Part of a small language model's weights: 10 heads of 64, untied embeddings.
MLP neurons of a small language model. Each row is named by its layer, matrix (gate and up: input weights) and neuron, and shows model dimensions 213-340. Each number is 128 + 32 x the weight over its row's rms, rounded and kept within 0 to 255. Numbers have three digits each. A neuron's up and down rows have the sign that makes its largest values positive.
A block is one neuron, or neurons of one layer that tend to fire together. Before each block is what it responds to, as a language model described it from the Wikipedia text at the highest values.

The first verb-phrase token right after a long subject noun phrase: auxiliaries, main verbs or "also", as in may also, is, remained, were used.
L2.gate29:119123123151077129115131115141164148070082081083185135123122110138071113128141147155119155120130145096111120117100166113070107140068082174206119141175140061148104181133144146082159089133143123185138198140161115176118149093174216176096104117177080093138113068136118161099126109107135145200171142157144171073122113164098099075115109148136141111197093172162117108127111202092133086154152
L2.up29:109141199063144158167124103107126040130119156144112102135082093088100120146099148175153083151138149143090135076039107163129206163118122181136147091118182075178152150074116095111109178145137151125138088111076152163074088126170137082146166155155208116076051171104178114151070123151141120147120133131135146197066134134164143085154118130097163111068148133075180150118150085176077197163093
L2.gate310:134128130192119069075114135093160139108120195121145096196105134088124060125131110149135132148183135136118123112161173158103149161139106155141144172162108082142111171086155166186145130147133104120089160106104146154164081164115211092136149129128092109165144145051142118080051129123135099109068113116151080176156181098158118139149107207167127083169137135126090111175150143109111129143100
L2.up310:108144098176106077122143151115153178089133167136189156160101119130110107118082085109103144121182084147152168114147183182145165117125116133172156128141117126114124125102112182132155193140133109126090154101089120094167123133127148079147170126082077158132176126127159067132124083133160104142163126133096159162161099143133133118179088121121148098196113063105134151142148126070203091127090
L2.gate427:160068112159128140123074162173153125092114126102102143138119086176107165123109128063099178145130111135110138122113093128063162156168168139191100151148152116114155123150158154132150150110155191146122095100112121089173105174114086153154086172170173183108175122081205176148127145200111163171173149128118131141062140166113115145172122174147158042115130173101111133108137151116170177115135
L2.up427:125146101123140139136169119148084100109125164142140150118108135081101122218109058117128175128192135122140155052055140132159122071190101165174094137138119153096139180141100106116148126103108159152085194097074101189125091103198101098104073100113105161126108114104140091116163159059143115134134164135109122090090120107165149094106123098102110123107153107162147112148165097126148082124133
L2.gate586:158150114173093134171123136132158110143096135117132175106105210120159096142116114101137101109153102121117090149145105172123143131151154163152076117116140145148136104105088132072095103185129163148113178128111163194134151227135118123117094135156124135134073108127128094083181179178032095099176077152133136115136113111122110156129141183207090132071178150140108167125125162116110140120097
L2.up586:144064119123175144106091119163161109166128120101144166128058114156113073098136149103109119119080152105086138120119155122144072106148137100170092076185136132162162176101068131202172140112177199095151131055091175108141146161142130164154066194122136117089127135148137139110121115171084171195114138145117177092111178145154136102082099164138134123147101115104075167104122188129104127095098
L2.gate727:096046141058158125113142148146108082090191145112112128101112143104155143194106180127159089163108099104093160146168115188109102152122187095088122176133089154141113078109140144163104109140142132093153141131169195072099071109130143114120113111132121092113118125154121174064130084152156134131131116181128118155098059133167144198137071142148149134164109119116064127123152052099047090146129
L2.up727:129130127143130164074138167150103108180138137113109156080122174125110184147125153159154113161116141101137139104117096141105129138109192140155097192122171177121128143121199131149137122174096064163082143122092156137073141096161139117174156116196117152163086103095182151108129098079165131108155092140123172115129097105093134140135098135166131172160137096159117189107124063129164139172198
L2.gate793:098166152172152067127119090145156124071105124132103089075143135164209164164127128098113114121143082135106109138130117147146119143128126106137161125214110122160131129108080180121182135071115193127141116093183118103077111120118105131111111094098185151108131146115107168108123095130138149164107127154129144131108129072096147153124111084172148135116077085045121205112026107092133060199098
L2.up793:161192129165144189133212143074112141083175099159088119081141164128081108153090125067108100157086166177138155181105165111139135128152176123176101173067070112148144163142164109137102109112151092127113162167119080095092111154125123093125099109094122063184118109085149115151153165125125151156193165161176120154107154154114155111134149205157164142156159160119162121211172155090142134100163
L2.gate832:095116114138140106121049142158096121060160121113109152139117100155175181075156135193162120119170110167110086108111129138110125130157064145128135128149124092178078100113127139128142153111130130192118040091151088105112069112139127135067095158078085170129116127150122100103166124206158098154172107105120210135135158116135163096130132138116103112123165085146172178117157112103203165090087
L2.up832:100130134143163084142116097191194182116129149055110184082092143161134117119147186136134098097093117159097117073181100184182169123087072168080135103107066097170148125150119115092081098118143101137090070144088074079067131118186099035096170105161045126055128123156120098149186102132075095095161090164122145087122109129165093174119134158143124106122140084115140113111068147140160128165171
L2.gate940:156093138150146193106136110162101149104141106129170131102173147126083088198150129102138132060110147098128132114103113066171117105137146113205132093156110124104104155096125087061179138073130129118159161153136137136124185133156097201168090130166153160137092122120109143143110160172144091143110173103127109137105115127158144080139122092168127092139110098145132129106136106091161148132157
L2.up940:099066196164137103094095186102152134105141139109108144164112142118120105128111112128082160163176179115138139084149083098197162115118128137133125130164121104143134166114151110178184181134132141190203122135093103079058150152189141069111149179151160138134119151088129175124158117201114080126156157068172167156089164177125060136124115170129143116126111127109146156116063139147144119070092

Auxiliary or finite verbs (was, were, had, been, are) and infinitive to that come right after a clause's subject noun phrase, e.g. Russia was, boats were, line had been.
L4.gate622:099155155158155097114155122081134151129127171106063132070081136122105187149104125089114153172125163161158108079152140128084110161139154085165116126147139108103122196097111163157125174114168134055157129122125088084122152156068118095133124144146117143132168104205118124114110163178153170110140072194143145100204130099083070091092056139141117078183117147124090148158169109082146106142124
L4.up622:232151127071068136129118043114133102213181154092169108147087113189136125100098169155128166122098140119138112129146141128080160089182126130178120124082118141108141085188164097145136153147169114098145098156180152126115120134116155113069129087145156137160140132078103176150134121148124110088117165162120114191079214112131101065133138157053097154075151105103153090115130169158188090140145
L4.gate1024:130097128090148142110138103130133139178082155130138104070098155158115143154145172093114137144140135107131064115143165167197045104124137177088099197152100084155126091206163150121163113165060186133132175182118168114147114113156104095165122115111154191141113137123169108069099129111158104127136120104132151169128082114169149100142160121118126095171107114157141078120133105148128140105114
L4.up1024:068074105115124119106106119113067160148143103141161116127059115171123098131109116112143115140115139090168106100187165166166147167070140127103110189138097081122148123187103167077192142149086152167171131136141100134128109135073101130109108098070153187115120129135149113081167100163145092135147124082125115127111043132085075115174142154126114051123169130119135089121099160161098105091142
L4.gate1067:126053111119133121074075113099165086093152137136158092150059051162163169129130103119162129174109126131161126086122069063105111160138116085130126159140133112149098107127148144179183171143117120176121146129127100088064135088144119090133140106114087148115074120095137120118100127106129115115143095150180108126169111041091045167159156110135143082085056138138115074049130118128139153162200
L4.up1067:131109115049128114122106165095164120115071118144141133136156090142133131103124158094172136186108092141088129152103112079165102165164110082137114183098143119143101130103138143161163115169157108112115208106184111083170148092139119195138144193115106189107070101145104156070129142145110082106139129162130157060075204077165152168134099177138134106082103115119104105155100106122117091141128
L4.gate1124:080072135117127127091158084165118190125148181157112131122091110194174173050119154120089096162134115123165168124170167141147078080186105136097087143123125144167081138112093138095166181150200143149117177192139159140113122102092173104095094148136145128119156134142147088103186112122156068064200102184140097179067009094141134133082158099072154127176098090131097128122131153101136125177095
L4.up1124:115119137137180166125125047178140146094133072127095080083167090095140118179127170148140117131139131124149128127114156163078125128126205151176118131075105096117138140162188115156160156134167122090102123104192126158119109097147114139109132137142162102109133119149066094038152107075153143121142104138175083188166124144155121147107108141151127131134127094115135200115116131117096084063138

Mainly "and", "&" or "or" before the last item of a list of names, places or materials, plus "at" in locations ("at the roof ridge"), and endings of Latin species epithets (rufescens, arctica, holttumii).
L3.gate1055:165111125126149110099058111141179164123105142118099136107171135164136123068141126185124095131104200127150142081100147107117151100136108103154096137119102092132092113116141114095129140108121070181108120143177095123136134179165161110167148107117048054172120159110139094119135110136073099060124052108137128109078147112180126107057130163076122140117151142100113116160068161117111143147148
L3.up1055:091160138135070118149148122148130135159113117151125147117141131116094145127129130083121112168137147157147107133151121108128124083051134129167151122153104135124136135077130087156119132077115152125134131020138163087128128100100099191074146163148162188112145116114133091144095157145118186121132152133145133183114139147163112107114094117151109088126133154206150208150127130157124150107169
L3.gate1103:091112099118155140173132090126098175133145116077106097114158124178134075113103161104097158085093131127132084167160151132145085083081131122111135092183111133103091094076099145127164131145088124138156178116176160054076105122106156143097113176107091167135151106149113148060114116079207133122077105129136093094137131063172130090089141142133124106128158139132109109119143104110137109125131
L3.up1103:127157131136145179198115072143178191159152133115145097115138152144117161129139138109090070154135075151151084139147120149111109186128098072111128176090126146094130111162129129141105115160128153156123119117163186119112127145091127082079136089128131118182099122177096149113136126115152086117137076151092081119135158092154111112154082081040118156136104130090095113172141124102190145092085

Line-break tokens right after a sentence or paragraph ends (after a period, quote or table row), usually before a blank line, section heading, or list item.
L4.gate4:127102152141168104136122122114081106103211174154175177133125113124108106132095133133085119143142121061182138130174129147103151152173124132141155149187098102098081076116118101157122163069082076175109089122122111153143120108111128091106187132107119113110142139090166107091194073163115083099114117109171130122142121129153126102160142180133121131128094129139159136134136181083104047157132
L4.up4:078140112128165148113104082122169162176183108092104180104147154132121139157127177167141149093156152105169080142122111120103172121141092160127135179106122112124146148172086156145168150114160104136173093069154108153198108103148118133124080113089082135117103071134100132124158133145132100105104079124123175084135136108095097149139131099149083080155096188111183159111132130165090103096146
L4.gate1128:087089089176139104153100076103180184130198166143100165025163126120128085106135123109119177163120151109106087132112143098092103107148119110173121134175129143114158122131083163136174151113147127097147128096130114135084161076182115148126080095081120097141160084102200119103127082206133145130185110094102064205110098095083150146121142079102120093109133127120132122148130153178137077138067
L4.up1128:111099118176135124159127104106193156142221142135112155037173128105145144104121118123114176146146169096119070131108139117122120113162076142196141143184133152126169108115110138131174151119123122112135100095144085111086108080159100131121069110111145119133170120122159141099145104165155075111168109134126091171103084123082142133145127102088107083128135119140154154115139132175145096137051
L4.gate1136:149108102150113137105118200126174165192160122132132176133129145053061139109117142149092104115082135065073110175062116084112093087081158204164099106147174112132139125126114104137057151092198121145158182123141216177124115186152148151155172111154100119141070139066133089120137085135122148040121086122134136101186116128107104115082111186093126167161160167131159161120097124172062102112122
L4.up1136:097125078087118071146128087136145065193104159179102151101139113145139140194139095142123143106111062164100141127169133141133085137151130123119136155115125153110210111104087130148151105121133163109097112143124088166089158149120125118129077131126155143138213103109140164150227125128109104135120145101133134125145139082135133102137160103048050130105116089174152110165152142177091148131134
L4.gate1168:167154116174128133141138142125123152149136112105071179075119105188143142148157009126151121128144158120093102107141081082192106099108085129143127097123176110183154058111121097094159175136099096122138120101129090149085110167104124182150077148109166138142139126095128134145088090083122141140110133106123126139127101066148178087164145143142146118159152122106168113134177085183030180137091
L4.up1168:061143143139092136144132097161130135122182168138156171101230130130129206133090110138148186144102156167068170154140148172148118150080180087104132142162147148081139182169139116159109106080186144113150197134106100172066118094160095088159126127155154097097125112167091115134201164140149139173187142107104103139136103165114157104089146120155104169044131149155159154087089148156212116121170

Mostly the Latin species-name suffix after a genus in biology text (rufescens, arctica, laotica); weaker hits on prepositions and table pipes.
L4.gate308:076163131109078129119203145101107137074060129111180118075141199110119131127122153097110125130084090108163142146104191105166135152174122117113155123155183120134099118101111090108141140113132162082044134116138123106160153042133107123145114067091149167152067110149199125143080190204141162074088146123128162163124136115169085156120136115148177130116178129128094145126140120135175071104110
L4.up308:126183133206167086154130172138096162143088118085152125079084206109117094051100141100154137117128131135120163128098119120088163200147130147146140151076172223124070124177152138118133110122076213139142155170100126124101118086145080112133114080089139128111119172082145105094144073132095109092106131094109152124132182048101126120169117032184154128126138175222136156125148135146176108120144
L4.gate525:120182128154134103131094135098170136167094118159193108133176125078161097152089155093203159116123138155124120056131152132135131132156100111107141154149106167177106150146128127172142096103111146115157112128173120166092154177139122112160112036098122107082145088119172164115096119120122164140151102136125166141099121132172102123099133094096094110155133146101116104125082107078190113166125
L4.up525:104128167106166094111157087104170141141108093135189110120136139118150127114168177133223149125149120158129150107161127152113133126161119110117129080120095147179099159055157104106132167115107160089165130191150111091114146142077075106151130062162104155110135163121161175132114070144130085165108120163135161224155083160147120094108146133165140156155120146079088123131144085176081157165126
L4.gate1059:129142119112126139107113092020146122145176103090164143111137094164131108147132109132135111138137116147176102171125160074101143170069121093156156099133099115144109162086097056073139145157161132151110116168128135138110128130133110153141103073212113109151187118103113132150152140136058073102047137174097108131059143072105127096140149159139101113095128173108174118165163125140102161142179
L4.up1059:133141146069164153103079174116186130146172093074098119073216150110176105105116139115110107111152136091171144091147163106113154135142141119130117137169176155049128152231089157149160112121134170076120151183150065120168140144115148095113112088133138147131121209136128106106156112134083118110126141097119113168171075088184117147140092130135103150078120156135176114118099143190146165087176
L4.gate1112:137134086141146184144097160119171138084154148126093091146148191169106106144109110147156142078116072102072185125158135092198097167152141110082151111170080162127111082084103110146148112120122141147097119101146138129163146131133119079114137145086118069112113122089161152105175108137126116113102083103177101176162139105176102135131174109123139099114125150178122087112080159150147119180174
L4.up1112:136121087154157132164140120143188091143119108165105156122161139182179088095116112120157169087156128108105150140114100140168075092143129105094142107108172164123110113149086190157120115172113165127155094098123089125116129128140136086123140051127102136118189108150143142106125113156061143142197080118153139119160144105201157113136135090094106134137094149142147111180123148133069061105143

Newline tokens that end a paragraph, heading, list item or table row in Wikipedia articles, usually right after a sentence-final period.
L2.gate387:079091140171102105115147185108131105095142143103169203165157139056131091103101147085130149129099168117140166165167145094103121099138142078155094142167100155154166148065058181178171141084115152109119135107173076112102148087157125069176114124112168105085133094145139161163135132182116131148122110099095126183147102165100170109107129115109120151152095152142119095167106158239130118133094
L2.up387:044087074181166124103115094173171118102179129113147130113199146113128118118125126123180153076084122106116113131147086079132144108133126168172100119141106113102090142115137083182163130110151148150143116109138153145133145127167096159072074129130120144101163112185117113202141112148099088192081134134149135102093108154148125085145066101117139147133181165169123144141114109150159139141137
L2.gate610:092064130201112103150126089145156142131187096108114111096124117011135132128120088093092190171100146105130150153092115152099160152100128094160090148111127090166142108148038176108119158151149195159159085114175126138153172067169097130094157120079162100154128076145177119121158111150128106099167124145175141096124139133140132128120180106105138143166156135099149131136097146196140124150083
L2.up610:046065114205097112142109182141159150122180112124088159049128153030076110105099121087126165181127152087130117125136120080099164125094121118182113164101118067074156120115046168125133126107169197195116079137126109173155116055130098135119130146112167093122118050150183116116127134170119129115095190144155112122127188098153116107106116072152156145102147117149139181156094151212135135184108
L2.gate735:132105191193128116125156178105170098135162204088110131127148098134180079152132125097115137153132203111121146171083149178099130081186128132185147147198147118122122163094087132146136136038140145112108092070171108131144100132103158113113162144119124082087144119129133067110131123122146100161147119148165141047089145134153101093130160121058121111128140123147119172206137125123108177159112
L2.up735:091077119180177081127149122155173132123127132176098133101169157061142108120125090066148170141104092075114100123077086086131121087142128089137175114162109120103177120099111139167166148096119202140117150070116086118168148057156137142107087106178149063096143143180087161173106160147116111119190145114105113145081160114083095125158102088088125095087150151124124139106122156174146121159049
L2.gate752:124096121180128148148073123170144136134126181093146172150119163108153099100133118113131221158126144112159156128165149100108114094127092096092144200130144090104110134133129178171135126130175195116119170098118079162172213100090145138169139104087143148106159115146099110162092122138073137084115123099073071122167122161114088117155097083095093178143147072150085151146148123155184069140123
L2.up752:058113178133159131126114103156130168191121127052113138131140166085077077137088110144122135137065133111106134127110141138104145130139178136132155110154177080082124129129049135115116114119125161147121104049158122212126107144175180126159185168157144092053148058122069128117173137104063074128139109135111103078124130101129101093117131073116133126164118098126114134119181147169109090130105
L2.gate952:127107068197087064076111133129104141076174139104115093061133133122168116111160090117092152111115115131112127164156177112131137174108117073068097145144111128107157169130126120145099127110157140138136106178111172163132085149153125158105146138086160110165190097136134126118159103160112150103047134084120144115111097105148145124098134085119163156181153129197123124158157090107116155131112
L2.up952:126146165210139129115103088094130077152183105097062158151182157119090117111112148045141041117111137099136090165127122134109122141124164096117130165160104177116164118131065144127138122120099124068146135123126186099140129136132065124154104120098122145134146140147165144064153123093155196090181138096119121162154136132124155123181149123175140106163149105182162139135102116143147119118155
L2.gate1080:044115126083149094106085128176160115148130122119119096120214123107098160123115167175126090129164146175152135168172180103072131145091172131159154169111100073146132154099125186118109167098130157149130155144125081161080104084131095095128077127097121132156125126085149105134087107121142053042060158118113140117154085144175122129123157116107093106128184122153179178119124136141149121155118
L2.up1080:128161211171179152116109125057066142212173077141133138138142061094164159125108126140095143210131198104191149101131097163127072172185073130160099175123089126121080118175125147174156153121149153151161142165107137152130141167114135107121186094079063147114118076191094152148102132132067154179102158112158152134081136091101145143079196141138123142121109109101110156128092121103122146163145
L2.gate1144:092125130165161125139103113128130152115156119131106154080159168043083058169087111092121178152146160094143133164087110077085125113154149130147159144154172052107207164121102139123203128109133165144106081113162064126083160061138106103138133100147154085100173083149134159114118133160104081108127125150112098123106179128151104076170120057101133144144142108140123135160163153151156101150085
L2.up1144:068074155202194129133123144133159124145144150121112181119171164078098107129103092081106126144138124074135117157115099098086179115146085122165149102147137072103172142066073172117185168102118142094117118109141063102103177141117105096130102159118126094081142100152096179172091157177106072127151119119108083142116149118128124098128129088093127148109146086131149148173151148176178166149108
L2.gate1213:095140130195170031091130112152154153159093132143103112103144138066107082122125106096123092130094148121113126134171097093131099125169075111136086132119127110120063154098127190161164094049190098114129076078070142142166172119115130150167133124130199101143160129131097133167134135165045107096108117124117146146087105126084118133115165068126131120085138073164122094187081145152118133128065
L2.up1213:089079131142145067165128133130199144138121142171126142121139149085117122165067095109078139159136127128083163075155135147132117093141116157193086114167126087123126165179091134074102100118174076157100068157101169106079154109088123124132101155130131129132104102130112104178163125159109097106100122163129171154122143089158082115105079084143176161063121124141083132142113141137107095201135

Forms of be (was, is, were, been, be) right after a long subject noun phrase, just before a past participle, as in was postponed, were reported, been held.
L3.gate73:057082118127054164141146101140155160140077177150128107127205143077110123143149155096151136161114097157102177140091127127114140149149122122136123156156105135096123154113129183065127123169162137223150170147138097148135177112104196154141167058158118116120109129164137129117177158103142136139214119132117113179093122123155097120171139111150114129174133155148140145109158153096169088175100
L3.up73:126188172115142145147124084118083141123157150155138050112114164144161128144117090099124162148126099124170088134191172130142096124152103142105176168172114083197137150104134112096113124126116136150129059094061110133137119130193071121006120169150094166086149057119039150131153128144167111100089206158121081059113105162125117190065218178152101102140100124158096125071152111035138133134099
L3.gate396:163118190051133114062155115164177131147111108129194103114132109109152132145180099201208151178173123186159127107121172141129161142146112133172158109134117097115118108099093133132115114127135117124107058047129180114154093174162125168121109056156140094117080155094040149074145118100073106093074156106159147016098160087172120122125108148110136085084070119164203159102086103164087127089142
L3.up396:058135113107078138146114120106132110154129150130151122111128125099089155173093163126094073119148152099139112166098138182136118106100120161127177138125105153079131088138145152136087142099096170134124178108114184160081144179192099181123121165147082134109082078080140138088114122165125155180040186163168113084088089167128101144150096098175124110126101135105092180154172129145135091150108

Later word pieces inside split words, often Latin species names (epifa-unal, ruf-escens, osteop-or-osis), plus en-dash number ranges or scores like 1959–1960, 3–1.
L2.gate226:072151129139179148150139130139116192056096121136075138163116233099148067105092135162163085100135123115054111112139141073192147124181160123159085120169142158104153077157108059115110114084143139114125107147152109155108112059141128142093129118125111181126110097136117128135149145143108160095178096090141114117144176149126160148213164152089175104177106135153121085151124122112127194154159
L2.up226:124164108083073165144137174124138127113127144180152163095109121125087170096121151104117067138123128080095190113213075150109145079178155138137075138126091173130063101117112140113071102145156154095155078203132117128162078110175158113131121063110129100117182114125122098159086121089105110112124112142144119092107150124117125188085169143162195118107148113136105109153136114121139115148111
L2.gate373:137134097151119062128124137144188083116107125153116134099145113098135156150105159149127148117144108099176118114078161153136146095080163164153104114070108152167134155116109127086106122152102140156157061176099125099115148141149111141128146073139161132134080090138133174182145129146143119009030144124121144107085141157083087115133101117087179117168141076142086093108141078117116135130144
L2.up373:123151090062145080176140152146091093093120169112148072110046114097128129148097099147148128099170127135137180066148142201154132120064134118178114104157146173125121097133076156085133157150081124167108100181135092129147117102083113097106158109151141146094110146163102158104139166069143194126133088145116103085087116117052112189144099080119153095128129095156106074083122108134127124145092
L2.gate566:103180106128136143137157141175127131120140117082131117055149111139120163109151164143101136161061092086140110150212165140112139104151086157177079152129123105121195157081145116151152117116142125105154092213147090101183084153159143062085144130106134114131198070138122127106188064103091102096147041148155172151138166065119145145122198107123129119190148076122068105179067166077141104190126
L2.up566:056174110154141123131141194095103152111109137062153122090163179057096185111119150107127147057112111055138086121121133119144117092098146105077121197096182135129164157127142164136137128145131162111117093119099113076116136119073138088166136142142131097136173098121097113200193111097151115108125117170066132124163128115143170104096100110116089163147137145167103127133126098122128128134185
L2.gate724:075144133120115140168169198148120153127140166097108128124152208102134136075122176188112118069092117101093141135138115088169137081101121182119112137128151119110079118102100116153089117186147132133137161136121123168122094076155114141140174112101139150101147131122184149101118183091105080115066094152172133118193159103104116082180110150190129167096106190158099136137177108132147061151138
L2.up724:088156122149167147199158165118138130109129224101096156147131225122097144182076101127133124130123144116156148118136102136158155147102075102124170146155133074156151105199042113097126138096169123106115128143144142107087140108100134165122139155124120127155115090089107117079175141125103109117070003104137132131140149120131083141182141101133114179152184156154143135152146115139113163136149
L2.gate987:123140098105178158181234217131150105129101171134151165086192111156140112073109112086105088113112141112130170154128121065162125152092147134107135132195135102076095197109112145120188092134097133141156101142105178114157139111132148119087111151093096113133131106088095130152075179088091100114164093058163144099161126056141129172155115125105144135110128102116125122127073154137108127151170
L2.up987:058160086167102177132099156081176112074129162114179149124133161104088146104062074124089157071090119108112158127118102105155116133094171112106171142149158110160150142136100125076199143125145161103116168110127118123083157107142162080121092114060121173099109146109100137158171097082120121178096124136154157068083135127165156139166123147043121150134104132120098097152133100103146133131143
L2.gate1029:167092160145174169182121126093145100076147133066124100131144128075138120097135169110125093203162119116186162136163094162108121117068150160117124142160134136109085109062132120153089097154117121142098156170139117106162161132129167088109099129103118149147105135136134164109059176128122113119078101102152168111119141126133135080144188110118153134150126132079173159125102130098111105085107
L2.up1029:090142140193153146215163138058128073106177140119123134142126136096111103128094150138094137100139116092095145102152112111072087125106133186121121098164118137117095130113160077120148105119133118136101171133129117100117149105159149130117076158138135158131133119153143106142099091096159156124109086019105175093137138156197174134117093157122145107127105082150122156110132088073148100089103
L2.gate1096:075107109121159166104124126157148120160161163106167093122141123119101121127138101153175159139090099115148200103087076138133149133134177103080100067113135106108123094171142126144115070132122148131130155136120092059137119137170135132103147177205123148147149193106173107150139154126135119143130098100097165164095119084105135171141088103183114133135200138102062151153065116130180071115073
L2.up1096:114165157184115131128152124065150101143174066137130134127147175113102176135129111149161186122088108082130150062114157110147119071128163105179112127096119069107109132131167131172098130118107156131137143114122179125146160156116115106119123122145124106133213177146112101181142092085111136091082155163144138100108166080136072185205060101175118189125102143176090161199128153106112087174120
L2.gate1111:098171096145150126174115119129137153059122121197131142159125151109138102100139125145104147141084122090157149168113136064191140084097147066106141132175148115074092154159143094179101086129158181140120196087128123180196142159144164073101109131131107105127112111107107166107160154124149101080152118096089126131160136086187151170158143122151155123093147125170099127063159134089102115165131
L2.up1111:173140150128143127133145119069132091157160104128127135118118161117114126082122136126141110085150154162167161151145103117136133183161048079065121125113075084093121086185148084183102145152106166100074157109111139189115206083175167099124142096047147042134077127063155121180178191129096140140060118156115094185104147063135155102160085082172170150141106165145097104136146170176093124162117